Weights of a small transformer language model.
Size: 16 layers, width 160, MLP 448 SwiGLU.
Architecture: RMSNorm before each block, no biases in attention or MLP, untied embeddings.
Training: a variant of Muon for these matrices, 241M tokens, 6643 steps.
MLP neurons of a small language model. Each row is named by its layer, matrix (down: output weights) and neuron, and shows model dimensions 16-143. Each number is 500 + 40 x the weight over its row's rms, rounded and kept within 0 to 999. Numbers have three digits each. A neuron's up and down rows have the sign that makes its largest values positive.
After each neuron's rows, "raises" lists the tokens whose logits its output raises most directly, leaving later layers aside.

L13.down269:554521551459510458465544480479499501601495527481475436477537480505485567506571525556477539526546471566481557492527509569500528425402507468514573447490501512501453490467516509536507421513489543477519454534542581527538543567498506489534479524544488458516564502536540571540477565422481520506489492494534585460428490469480491521497556574506413496489546461450554464555526553486452460480424
raises: "ugh", "ne", "rad", "vi", "sm"

L13.down273:482535572543459597475504559491475520543484473518430561493544515489619492514461501579584536510524545536496510465573577463452437459479485499510486518520549518557466462493569535537437482450498450532584448559503460522543579508467543484514544482507479422535531510561553444520489459476474525550526460551513543475504513573481480465503567492479495460517401565429535473481524540545571515461502
raises: " to", "-", " through", "spe", "wards"

L11.down444:478515530483493459552454548451476442431477446448498449474469438566470475506521473454506481575418512479453463521517479460431467575490553547447439537508502476504539492461498464486421501504475545496507497471516492472545468435497504499515572545552503547443530483540467486522452421514548516519492455474542504485530546527453529573489542463477600467454467559497514483554442608500494490527551
raises: "ties", "ms", "m", "ty", "ming"

L13.down18:497492559486519468534523439502492526492493504486439527612546453399472455491496478519539546547594472496527507487521448511514473502444509485476535475515544533521534505534463579521402460534482543503516522534496496506552521577518519500458410528442519427532486475533526499526433452486470450479434544511439520482513465474512459522542509520507458517387495448499520539513495527521478459514431
raises: " if", " whether", " enough", " together", " any"

L11.down80:529405539476521439412518519428508501410546494541582464520477501472499489533502478461523490466528480511582475477470554484482485552472477532513529549490552513537475523505504524488517440550498453484484462578497547469530493539391472531527494610461552469479546484507582494571477460498514518544509462509490525444552472499543482479538537488480552469522526565425552531498507560434469455394507
raises: "ved", "ott", "ific", " of", "ments"

L10.down133:519511441496529483507530565452506515512422503513525540468461525471570471498449471474505536468525461533457461495484477489474494542556488473493453484488492452482487454499435491505475458432499451474467431490600492459490497531472506538453523473476519543532476479520509462509511434531417524461408437535493532528499382475479470423461492472521521497560504569529525526472532469567457452543497
raises: "agu", "hus", "ar", "abi", "ari"

L11.down4:527443477531501514447492486492456531490590486488456471545549528583511517540506489513507499475487481568492426498521557558550520523448528531537551506465502520514429606492495478563488464486473445481574522445530531507495500445499488569553539432538455497415484487510544495486484547431466581553561582483544505539510450487519454534440527477532527429450445484455435469499506484526542481473484
raises: "ug", "u", "ut", "uk", "uta"

L11.down357:513523501526431515495497515537466463516518542494513464440505443417474516511484465471500510490428473627527480548487484507489482486533489493493511539541541490478483508465633549481534470447523565420505477479543481458546524487540416494474540524508500506504542515439468503542517525521532468472441456495483486519433502512445473497445538466457454505410463555432521497517525551474535508443518
raises: "sis", "light", "shi", "sh", "ston"

L3.down242:454404519534519520383533427528505452517560513471488477534506494426534510531542581454431498525518495587529519521555493499518441472546501449493505456502484443472488550519461421519531486459522489496486498516545516539528509464424521479514572461505462470493391498494550518573492542518476545516531509487498491525488529524409528492415534609461473464516493524402508529510579471476524537453546
raises: "ly", "ed", "red", "ber", "–"

L4.down389:539524529554464590555541532521503477535527499481468527506554556486529528467505563471591477532502492542512553489478499501538460557497564464460484593471474564448503557527477516534569493523484560447532487488520490528512579503497505483445474545517546514519518547498497491550487608506527416484475486482533457495539557469494546503507435545481501538398489503419561454462498477548418493451515
raises: "ally", "ely", "ly", "ill", "ils"

L13.down228:555475544540444464465519452525467520508494506492536500496522539485531520488485443547409508459429453447489519516475558414469516517557486497500474499522545524507481564474563508470544446411475459485503457567504516485548509527507547525474564483509589521541449505578459565439447568509521494532463483480512493476542499466493525432482445495568504535491493501370462406485453488515500482510488
raises: "ities", "view", "equ", "ity", "ally"

L10.down75:526505524486490527554480512522488440494471436479526452501441528508473529539470457548562454524529521514445524504415469549496442470522481485421452485534494523480506445485495554495484489477524513540586549496466438494597550538506523523540482458583455466542521542543474543491430585515544494467555403488457524552440491479492470472527464532464574531522518533538431463481630530483394452514495
raises: "list", "ør", "iller", "lit", "under"